Weights of a small GPT-style language model, trained from scratch on English Wikipedia.
Training: a variant of Muon for these matrices, 697M tokens, 5317 steps.
MLP neurons of a small language model. Each row is named by its layer, matrix (down: output weights) and neuron, and shows model dimensions 160-255. Each number is 200 + 40 x the weight over its row's rms, rounded and kept within 0 to 999. A neuron's up and down rows have the sign that makes its largest values positive.
A block is one neuron, or neurons of one layer that tend to fire together. Before each block is what it responds to, as a language model described it from the Wikipedia text at the highest values.

Responds to: Possessive apostrophe and naming words
L8.down412,187,158,220,274,215,245,213,199,128,164,209,187,254,192,205,227,220,247,224,200,154,106,156,198,208,160,182,243,212,253,170,252,233,207,210,251,216,157,235,126,215,191,231,180,232,295,224,173,170,201,231,266,271,171,182,184,170,211,142,171,210,140,203,172,237,178,244,205,239,196,159,198,249,112,250,175,228,202,160,208,206,246,232,164,158,166,229,167,143,213,182,146,171,268,144,225
L8.down562,144,184,151,191,224,214,193,205,197,233,162,161,193,228,236,192,157,190,179,230,162,189,205,214,127,193,184,221,154,198,185,260,176,269,167,257,219,190,206,264,223,230,179,195,172,188,218,167,223,262,219,231,239,251,253,186,215,217,232,226,299,171,225,238,219,163,177,290,177,267,241,174,149,220,151,228,187,179,245,193,202,218,265,148,158,265,205,157,212,207,209,211,293,217,213,221
L8.down576,204,97,191,157,168,226,187,164,231,160,180,221,196,232,176,172,155,181,189,239,180,229,162,242,158,183,190,202,165,175,173,211,172,198,210,225,143,191,190,215,188,218,167,235,240,224,195,237,171,132,191,165,213,234,201,233,217,254,181,161,227,177,201,184,258,201,144,183,286,208,162,197,246,185,166,138,216,170,202,226,207,265,215,311,220,232,225,179,94,134,238,175,251,205,125,163
L8.down683,163,152,242,265,208,164,184,221,209,130,170,172,189,328,275,204,209,214,170,140,194,209,175,199,248,116,224,173,191,130,231,258,257,237,203,188,207,181,191,194,183,143,245,248,190,204,229,239,212,137,221,214,194,189,176,259,197,206,191,175,163,162,153,212,169,120,192,202,174,210,184,171,142,229,228,171,151,194,281,188,184,188,164,209,260,218,178,219,181,211,223,226,217,248,220,233
L8.down742,186,228,235,271,159,154,223,241,199,122,202,231,209,126,156,145,255,188,244,175,164,133,240,201,216,209,194,198,216,125,181,139,189,204,222,228,189,199,198,161,280,160,210,189,216,257,256,167,241,146,171,211,188,273,175,194,254,212,208,158,260,228,225,153,209,158,187,258,238,152,272,188,198,230,193,236,184,222,131,193,220,181,192,269,240,215,178,171,181,134,207,169,207,184,222,181
L8.down778,220,143,206,138,176,204,188,218,208,235,182,137,190,257,172,128,248,212,186,227,180,130,207,153,124,182,187,141,206,201,256,321,215,199,234,134,171,198,176,134,223,218,268,209,165,173,186,209,261,166,177,222,226,166,226,222,189,239,188,265,184,209,177,200,274,168,181,232,205,174,214,159,279,208,185,177,235,276,213,187,158,252,156,124,182,272,254,225,192,166,247,197,172,179,179,260
L8.down905,145,199,257,118,193,207,168,233,228,138,166,172,156,221,130,177,184,154,273,192,141,258,234,285,228,199,278,172,188,145,172,236,191,237,180,253,197,255,233,196,221,177,159,192,233,294,197,219,233,168,192,155,271,180,148,207,225,267,189,160,234,146,214,197,202,155,197,228,179,193,204,186,209,233,97,226,227,209,259,176,138,225,219,158,202,228,267,197,172,210,196,142,205,236,205,222
L8.down933,193,269,225,200,194,261,208,193,242,187,153,203,231,200,193,176,235,124,172,152,217,151,235,231,172,196,141,215,137,229,276,184,198,241,211,204,212,150,141,271,260,283,190,270,185,154,217,210,216,187,164,239,223,214,108,225,271,161,238,275,193,236,169,254,244,153,238,147,180,282,186,205,145,216,109,262,173,129,210,210,223,235,136,162,200,218,180,177,179,243,188,189,162,247,180,161

Responds to: Split-word final pieces
L6.down667,130,200,226,223,120,261,220,142,199,187,204,193,184,156,173,207,187,182,164,203,171,220,172,268,189,253,131,188,142,171,223,210,199,167,191,225,217,213,236,279,170,130,239,215,236,182,197,238,187,257,166,129,208,200,182,190,243,108,141,249,182,197,155,269,204,213,197,153,246,229,195,195,185,166,181,180,201,110,152,222,236,171,250,207,231,140,191,212,213,229,246,283,117,287,245,191
L6.down677,226,224,271,153,185,177,186,190,217,241,147,187,226,202,142,199,175,171,171,182,258,212,186,196,164,253,150,156,249,149,235,167,177,179,234,240,243,218,158,152,181,192,174,189,271,148,169,133,168,173,250,168,194,155,201,198,155,162,208,166,155,165,206,230,182,148,217,255,216,165,202,222,281,223,158,231,158,206,244,146,167,180,273,261,272,158,157,199,224,190,257,187,151,217,166,263
L6.down699,136,197,202,229,133,119,198,239,152,176,187,193,206,211,250,154,200,157,167,150,162,148,254,281,192,216,211,177,204,228,268,174,235,200,179,142,129,141,217,177,186,251,242,202,178,193,231,166,170,153,128,228,209,224,229,175,206,251,182,271,258,161,189,223,169,204,245,196,226,184,247,149,241,217,145,190,213,155,138,238,245,125,219,200,112,121,163,217,126,273,196,237,183,270,184,142
L6.down927,155,130,172,210,253,218,221,244,239,157,230,183,155,273,212,228,171,231,146,227,215,194,219,130,263,170,179,243,211,171,179,222,208,161,197,211,179,260,272,211,162,171,225,273,286,232,197,262,223,169,255,181,191,189,244,196,147,168,202,191,241,151,239,195,207,267,271,228,281,202,133,198,224,183,230,189,178,148,119,217,247,182,256,255,235,212,246,242,272,183,159,222,165,159,226,195

Responds to: Verb stems and suffixes
L8.down438,216,165,161,182,265,210,267,181,207,183,165,242,186,198,213,192,240,164,207,173,161,176,252,149,236,180,289,191,170,250,235,177,109,261,163,233,235,182,231,221,230,165,227,247,203,226,184,131,162,210,225,82,201,176,207,244,166,243,221,156,198,223,199,145,167,235,174,193,156,229,136,198,138,151,175,168,255,260,232,133,203,122,268,291,150,249,283,193,181,219,229,144,221,211,250,235
L8.down487,230,229,170,213,184,134,183,257,248,207,233,194,247,123,254,148,159,182,240,232,237,180,280,195,191,167,229,165,216,135,197,213,169,158,218,255,194,215,186,207,258,160,144,202,237,171,212,184,219,188,192,178,178,200,192,173,213,263,144,108,183,188,202,174,206,253,226,130,143,183,192,182,234,243,138,225,183,150,194,176,249,249,238,202,183,213,205,235,211,186,203,177,175,223,186,196
L8.down551,193,195,243,190,208,246,205,182,224,172,186,156,189,175,155,239,219,163,196,183,166,181,199,253,258,294,236,261,190,300,229,215,151,225,144,303,260,158,213,294,268,157,278,235,234,166,229,212,227,176,194,165,208,233,174,168,276,226,244,136,213,254,189,237,293,208,201,163,198,232,242,121,234,203,161,184,279,253,251,181,221,92,208,202,230,157,212,211,157,147,201,237,181,171,263,191
L8.down629,168,223,103,214,257,127,178,237,140,152,183,202,203,176,275,279,234,171,209,218,220,200,216,192,248,169,199,178,241,223,228,199,192,214,239,166,287,152,249,171,182,274,267,183,216,220,223,172,202,231,218,226,134,166,218,209,192,212,232,204,181,225,165,132,138,248,255,250,283,223,185,203,190,247,234,246,189,156,189,177,261,133,202,184,160,131,178,145,228,239,224,223,163,201,207,257
L8.down665,131,183,192,251,202,213,164,271,211,227,108,183,181,248,160,219,201,154,180,250,248,183,265,156,222,206,180,186,210,266,137,279,246,120,156,184,261,163,219,196,198,167,176,208,198,166,208,213,83,272,123,282,201,186,202,227,205,181,157,170,198,161,199,206,215,183,199,148,143,231,258,169,179,215,247,163,234,196,218,168,225,207,148,157,259,197,203,138,178,216,249,250,151,124,240,157
L8.down730,219,233,118,205,208,201,194,234,238,241,207,78,187,169,138,199,160,133,150,181,184,150,260,233,221,218,257,233,176,237,242,206,196,152,197,233,218,160,208,210,223,274,203,188,196,192,217,178,203,204,168,188,192,174,187,268,155,184,261,184,240,261,200,282,79,205,145,181,202,216,206,163,230,236,241,264,168,179,260,221,177,243,270,249,295,186,220,199,185,204,269,275,177,182,194,150
L8.down829,237,212,86,286,228,167,162,260,104,200,204,228,160,161,223,255,174,199,169,258,169,239,221,249,160,216,207,211,209,179,235,205,169,290,200,200,231,228,85,234,203,234,185,195,131,74,190,239,202,245,231,190,205,172,203,193,221,271,149,212,175,191,213,180,196,124,140,281,182,122,198,132,206,175,281,205,174,250,180,265,136,204,148,204,220,214,307,224,271,195,288,137,203,195,216,252
L8.down957,159,178,185,127,133,202,201,219,172,156,224,240,195,245,257,203,244,195,206,131,200,210,171,232,207,220,146,172,132,254,250,256,159,125,164,239,200,202,208,223,168,110,167,208,225,286,216,171,226,174,246,183,154,310,224,140,277,173,199,166,201,256,200,196,222,184,197,157,189,195,204,215,216,206,215,158,181,219,228,146,269,184,209,241,272,160,192,165,225,163,301,177,262,183,216,137

Responds to: Verb completions in phrasal contexts
L11.down21,206,249,219,143,203,199,208,240,151,126,256,162,199,129,157,194,167,200,155,215,188,298,87,216,129,226,139,147,199,191,185,218,205,206,181,206,184,192,254,154,190,171,134,149,205,169,199,222,164,341,221,220,141,202,235,178,212,217,226,199,244,226,197,181,202,113,213,202,202,209,203,228,245,221,189,234,195,249,193,210,174,122,281,228,234,165,168,238,248,222,149,150,227,212,193,224
L11.down610,212,122,224,196,182,195,231,218,240,237,190,140,176,231,241,217,219,168,204,186,173,237,168,155,221,233,183,163,195,197,216,239,220,256,133,234,164,180,212,153,177,195,202,224,200,207,213,193,198,201,182,206,267,226,185,206,150,167,219,174,303,230,206,203,166,151,220,207,176,230,209,275,175,159,188,148,191,280,245,189,193,231,121,248,200,192,203,246,222,160,217,246,215,223,267,224

Responds to: Verb ending before preposition
L11.down330,272,197,254,256,120,227,164,246,206,117,248,141,151,288,144,211,171,193,200,175,210,238,232,231,193,166,225,155,182,173,180,212,215,186,188,217,271,205,253,205,175,260,172,177,250,159,250,235,156,217,209,220,142,152,160,142,140,241,222,199,179,197,202,149,204,208,178,247,169,196,151,232,212,190,134,215,179,197,228,241,214,211,257,172,249,208,280,181,174,170,247,233,212,172,189,277
L11.down500,250,157,175,304,201,148,213,150,167,147,272,226,170,263,211,244,178,139,226,215,240,221,187,215,189,243,139,185,216,250,152,273,205,179,186,270,183,174,274,140,282,161,242,217,222,178,199,176,198,219,177,231,209,196,239,153,198,137,203,170,227,270,185,173,190,273,182,172,216,214,300,224,197,186,182,165,198,206,208,229,183,256,234,189,219,221,255,194,227,261,185,207,231,217,219,177

Responds to: Apostrophe after names
L11.down320,174,148,110,216,155,198,173,199,235,185,170,221,201,213,149,253,238,222,215,187,236,163,222,274,179,214,206,154,235,172,236,233,235,165,194,148,188,210,210,206,229,224,171,174,178,216,169,238,148,253,226,160,178,179,238,246,189,212,213,187,213,272,239,264,263,225,163,250,196,160,196,234,176,215,184,222,173,153,282,170,194,200,165,180,221,239,154,206,132,207,260,188,151,204,235,163
L11.down681,221,194,212,203,158,157,201,241,287,152,127,208,145,191,207,198,170,213,223,239,270,194,162,231,184,230,214,221,176,222,229,285,216,181,137,217,183,214,252,163,201,209,202,267,183,181,257,211,183,172,124,198,210,220,215,242,112,221,180,131,189,148,212,248,219,184,199,193,171,174,190,218,238,154,190,169,236,222,191,164,249,221,180,217,202,239,215,165,134,181,216,146,259,218,217,163

Responds to: Main verb completion
L8.down59,176,219,195,202,199,120,209,248,186,202,279,92,197,197,207,248,192,238,181,154,203,205,258,139,118,240,239,150,173,191,139,140,231,185,120,204,238,160,154,123,134,179,209,152,271,220,178,222,131,281,268,146,195,244,152,249,226,183,115,229,218,185,190,286,186,137,211,145,214,223,134,235,208,275,173,175,135,206,192,225,271,244,230,163,269,210,157,187,218,194,182,174,144,130,160,160
L8.down71,204,220,209,224,184,178,237,209,174,218,200,240,104,200,239,178,219,223,139,177,125,189,219,160,118,265,193,117,248,160,185,229,219,245,223,147,210,109,264,162,189,193,239,199,271,236,159,138,232,161,190,202,227,174,229,180,179,175,208,146,196,162,231,216,193,197,155,198,262,247,206,165,178,184,208,142,217,291,209,233,150,194,197,213,213,249,167,205,186,234,216,165,171,261,139,201
L8.down160,205,173,211,184,97,138,225,197,141,168,184,265,166,156,224,146,232,145,203,187,208,186,166,252,168,206,224,123,217,194,170,207,251,190,143,234,186,156,233,139,157,240,148,206,137,145,182,122,192,251,255,243,230,176,246,177,184,192,223,225,221,172,171,199,215,186,140,194,156,198,177,214,215,201,198,237,174,184,213,154,206,214,261,170,274,202,186,257,243,226,267,210,147,252,221,180
L8.down330,162,214,213,142,194,146,191,166,179,153,177,268,209,118,202,154,181,224,190,223,221,195,161,234,125,206,201,207,129,174,246,197,224,238,119,152,207,182,178,204,216,239,133,133,196,196,145,153,182,191,200,169,185,194,249,204,168,202,181,228,235,181,214,220,159,170,190,168,193,134,229,126,231,203,213,200,243,224,164,247,157,212,182,223,215,198,206,203,257,235,209,212,188,241,172,170
L8.down424,240,141,175,212,264,181,218,162,177,225,177,245,218,179,140,151,192,208,198,191,172,209,203,165,244,165,211,199,199,142,246,300,270,205,250,158,189,203,155,136,172,215,241,219,243,180,192,294,248,212,241,240,176,200,231,245,213,201,291,153,138,166,113,203,160,207,195,171,170,178,216,280,192,173,139,221,114,238,154,203,214,178,209,149,211,198,181,224,272,194,138,255,232,179,141,181
L8.down691,197,207,196,231,122,276,206,145,187,105,223,177,191,260,199,263,251,194,194,195,251,162,178,293,219,203,224,145,215,220,207,177,234,212,146,214,192,219,230,159,136,228,241,205,186,226,197,230,193,146,229,211,201,177,264,294,254,200,211,218,213,275,205,153,200,242,191,225,177,193,275,184,214,215,261,200,236,222,290,162,235,228,173,248,168,194,211,251,166,198,175,170,205,215,156,180
L8.down699,175,200,236,167,210,251,209,165,139,224,181,205,231,202,204,224,146,266,222,201,165,230,170,193,116,196,220,264,166,181,205,186,240,212,204,196,157,171,208,242,140,171,247,264,138,183,260,170,199,203,248,252,219,194,173,184,255,156,220,308,144,165,245,216,221,173,266,201,202,152,114,185,199,119,178,250,132,156,135,206,238,174,264,218,201,180,209,213,218,232,135,261,212,207,191,224
L8.down836,215,207,127,229,220,160,163,214,142,206,216,206,218,126,172,197,143,208,180,247,226,233,215,155,174,189,196,230,192,190,226,240,226,162,120,202,93,179,173,144,222,150,141,334,232,116,231,218,194,230,190,231,157,249,238,219,160,163,221,190,167,193,194,169,216,170,163,198,208,202,151,208,184,175,116,223,141,196,219,225,190,230,216,185,229,234,168,156,167,163,155,209,193,168,210,145

Responds to: Predicate word endings
L11.down476,228,216,192,187,167,144,173,240,162,173,155,250,212,201,205,173,140,200,271,244,249,229,166,210,212,188,220,214,138,166,175,230,211,118,188,156,202,257,211,198,147,177,199,246,182,238,151,212,201,239,158,191,186,106,202,224,185,172,197,183,179,200,210,217,167,220,230,216,251,204,214,249,118,192,154,206,204,198,151,155,181,191,117,169,263,172,191,203,209,171,246,181,186,221,208,234
L11.down1022,174,140,178,209,171,195,232,256,129,130,222,222,158,202,230,202,228,148,238,273,138,220,233,222,190,214,211,173,145,170,195,252,226,170,246,150,194,208,206,223,220,223,151,254,200,194,185,170,154,171,146,190,134,181,247,260,258,185,231,97,191,169,224,255,200,137,139,209,219,213,232,264,206,229,191,268,209,206,171,176,178,211,213,158,191,145,160,195,244,230,286,175,147,164,202,187

Responds to: Apostrophes inside words
L6.down94,121,205,227,164,280,168,176,272,160,178,173,191,230,161,236,228,174,190,201,226,210,250,191,175,163,288,203,177,243,161,167,216,153,209,261,176,156,194,156,117,185,184,205,225,201,201,136,232,150,195,183,216,250,118,273,194,234,235,165,124,224,202,184,257,182,233,214,171,174,162,120,184,231,200,159,203,162,171,227,161,223,208,250,267,215,233,136,205,162,206,184,243,223,265,222,159
L6.down943,202,192,204,180,229,261,185,206,240,92,250,173,159,147,219,163,241,190,225,205,192,120,126,223,131,185,213,211,165,199,227,190,65,204,190,268,173,200,267,188,257,98,148,175,227,210,276,190,132,226,166,245,167,172,210,244,184,201,174,172,213,247,191,180,224,183,214,184,168,123,165,177,256,172,126,197,149,203,138,237,185,199,234,289,172,177,247,203,227,208,154,167,243,268,201,179
L6.down951,215,186,207,211,235,185,138,211,254,208,234,249,173,197,133,192,207,194,207,138,181,229,220,163,170,186,188,149,161,184,179,197,211,206,175,213,195,239,298,233,151,243,142,234,178,175,197,217,289,227,168,147,179,181,184,229,164,84,173,165,231,214,198,194,106,186,206,236,165,169,289,223,232,196,241,215,183,305,234,134,173,199,230,183,190,150,168,193,205,231,223,245,178,175,214,160
L6.down983,261,140,240,213,138,208,219,217,257,224,267,146,218,220,177,247,246,230,268,176,249,163,277,168,260,234,171,245,154,150,223,194,182,185,139,197,179,244,215,222,171,193,240,207,256,194,245,170,236,135,202,195,138,213,262,187,230,182,128,253,218,185,222,170,231,269,219,180,182,221,191,112,256,142,222,117,188,290,252,130,216,201,145,129,190,199,201,197,203,194,112,267,188,172,195,205

Responds to: Word-completing suffix pieces
L6.down319,219,186,198,188,217,235,146,218,141,197,240,248,194,221,170,237,203,201,138,181,227,151,236,283,223,250,178,146,160,200,225,203,221,208,179,225,198,153,283,308,214,180,209,251,177,219,143,256,199,247,166,214,157,235,122,243,185,176,319,175,240,238,291,121,177,187,229,165,178,239,181,274,140,260,118,209,108,207,196,209,179,223,131,212,248,252,211,259,160,220,251,282,290,263,248,259
L6.down437,225,219,254,185,236,200,167,227,159,204,243,207,218,154,176,225,184,181,234,183,181,238,158,159,204,289,281,167,201,185,154,183,205,187,195,189,142,237,223,121,188,228,250,173,154,177,219,205,215,286,219,211,168,184,173,197,237,176,241,188,204,211,182,225,272,206,248,216,179,143,165,194,274,164,181,261,153,222,205,137,240,214,167,118,168,184,152,220,168,267,147,189,283,131,151,189
L6.down560,147,234,263,236,142,209,151,274,199,239,183,204,176,290,258,186,205,253,187,237,219,138,174,215,148,263,221,149,215,217,248,197,225,186,173,146,222,234,189,179,142,196,194,137,235,140,137,216,173,223,186,226,220,295,176,177,217,207,170,151,269,196,291,122,193,186,191,254,175,244,269,250,207,265,156,173,217,207,205,175,130,184,182,188,125,210,152,197,175,187,286,188,269,162,272,172
L6.down687,260,246,200,233,209,177,127,213,169,220,154,190,211,223,183,199,147,194,223,184,244,197,201,290,262,222,250,172,259,161,226,216,188,176,195,183,135,196,168,179,208,228,154,89,247,210,260,185,178,153,192,281,234,198,217,150,144,192,178,208,221,153,166,169,193,240,168,185,204,272,225,248,157,252,174,197,256,191,195,238,134,187,197,142,260,208,260,133,258,206,289,156,150,178,216,155

Responds to: Word-completing fragments, mostly months
L6.down89,256,182,199,223,276,204,210,233,174,153,232,201,166,182,140,296,179,279,260,236,165,213,182,210,216,286,130,206,189,168,190,265,248,308,185,196,223,244,172,215,251,258,162,264,194,163,187,206,252,192,212,90,169,179,199,199,123,228,201,249,163,228,205,226,207,180,234,314,185,236,264,142,160,215,177,212,248,157,264,159,249,171,136,197,166,176,227,188,178,174,191,200,173,139,180,206
L6.down178,157,220,130,267,195,184,216,209,135,216,159,247,207,225,174,138,187,178,139,182,173,199,269,178,269,182,139,191,216,197,133,213,178,191,228,220,215,201,216,216,139,205,225,263,206,226,219,262,108,145,215,163,182,199,200,226,198,279,180,225,125,155,241,186,197,182,221,224,248,163,238,161,95,236,189,223,164,157,221,196,243,138,158,164,235,194,186,144,181,254,222,122,205,262,174,224
L6.down871,280,176,182,183,245,200,163,261,119,167,221,164,156,199,136,261,194,202,150,243,167,251,199,263,216,144,144,201,223,186,193,168,176,130,305,203,186,246,201,197,125,136,164,203,161,192,217,220,252,210,243,193,184,229,227,209,197,238,240,275,142,202,259,243,229,226,238,228,180,219,141,201,196,209,197,194,192,206,177,257,247,186,232,192,156,104,235,205,241,177,179,204,227,198,232,195
L6.down938,183,258,196,186,146,124,244,201,253,203,146,198,196,176,211,233,215,219,176,186,223,226,143,244,173,218,134,190,182,129,245,226,160,203,171,150,190,162,157,221,201,125,197,191,121,230,215,132,159,184,87,167,212,243,222,181,256,177,215,248,182,203,147,176,228,121,195,150,130,277,208,219,230,121,153,150,122,149,261,245,222,168,218,221,263,202,223,188,222,251,226,186,198,159,263,165

Responds to: Word-final suffixes, esp. movement
L8.down385,203,214,129,173,239,113,194,166,166,258,184,220,167,150,168,211,123,149,253,257,226,177,260,197,197,254,272,213,197,204,134,205,156,171,128,224,250,140,307,170,154,206,215,244,209,241,160,190,190,218,199,249,247,247,158,197,198,174,292,204,182,167,185,255,151,172,219,232,172,262,217,226,235,214,165,236,198,124,153,221,193,228,166,226,239,179,188,241,257,268,235,245,172,261,203,160
L8.down473,167,187,186,270,197,226,165,187,143,211,206,198,205,233,156,236,160,174,122,208,191,196,248,268,235,176,242,187,217,170,224,185,262,278,257,191,225,24,191,203,153,178,209,192,219,208,233,200,192,215,73,196,210,293,177,243,231,150,185,178,241,206,211,185,200,197,227,265,186,189,284,169,180,170,200,240,210,240,275,156,263,204,182,163,200,207,156,187,211,210,221,211,271,163,201,150
L8.down580,166,128,201,141,146,181,230,237,170,189,280,118,247,189,125,217,157,205,228,160,203,237,123,176,192,186,215,206,193,224,192,175,148,225,222,243,291,217,202,199,167,174,209,196,153,203,216,165,203,190,246,92,152,187,153,159,270,205,158,186,252,188,218,195,234,194,223,237,125,217,148,169,191,217,199,232,188,219,200,144,187,159,216,224,229,197,253,185,203,258,191,227,167,187,264,211
L8.down674,248,201,185,199,191,87,214,172,166,171,235,266,226,127,227,233,216,201,273,215,207,190,133,250,144,240,158,170,196,278,234,224,155,231,110,148,242,174,196,180,193,245,199,230,198,204,209,94,174,196,225,214,195,213,210,274,182,167,255,212,203,181,171,210,154,228,218,231,157,192,189,202,272,183,108,211,253,197,179,189,189,246,142,147,170,195,144,235,165,252,251,224,243,133,233,177
L8.down855,217,194,199,145,166,210,218,237,197,168,186,216,247,162,210,207,271,169,218,173,189,277,158,204,188,204,204,163,169,220,192,203,105,178,255,175,202,217,237,111,191,261,280,219,168,181,155,153,234,163,208,267,197,254,154,266,166,181,129,175,217,205,229,244,151,160,244,214,143,198,228,189,208,173,127,235,246,142,249,209,178,247,180,158,224,184,157,221,93,258,248,171,223,235,252,235
L8.down876,210,215,153,227,162,203,189,152,217,130,194,227,254,255,83,254,224,176,148,199,219,194,237,203,258,237,179,178,228,249,207,259,137,132,161,194,193,131,148,326,260,121,163,284,179,188,205,234,210,212,160,205,183,217,161,265,184,223,264,224,163,232,167,231,161,201,224,282,257,229,134,223,174,233,124,134,230,204,209,218,242,197,194,160,224,165,221,206,257,210,200,178,206,157,142,244
L8.down968,156,204,202,222,220,180,266,214,184,179,211,204,128,264,201,234,249,220,203,192,266,267,150,173,114,137,207,227,224,152,153,145,162,129,182,211,170,114,263,209,201,215,212,218,150,167,163,214,203,233,182,178,288,156,121,210,225,239,175,153,212,197,168,231,178,135,237,157,249,118,259,172,200,222,217,149,205,223,183,202,163,165,221,208,237,176,182,218,287,303,233,212,221,213,220,212
L8.down1013,164,185,185,184,215,201,176,188,201,209,168,200,211,182,174,246,205,200,193,257,209,188,143,213,215,244,177,147,182,229,219,286,238,246,129,160,244,196,253,185,217,270,150,169,162,282,246,275,117,247,268,209,196,175,184,197,152,139,122,279,239,244,202,187,164,92,251,233,176,178,232,172,232,208,187,272,204,192,186,194,209,192,174,152,234,145,165,197,238,232,224,281,237,209,177,180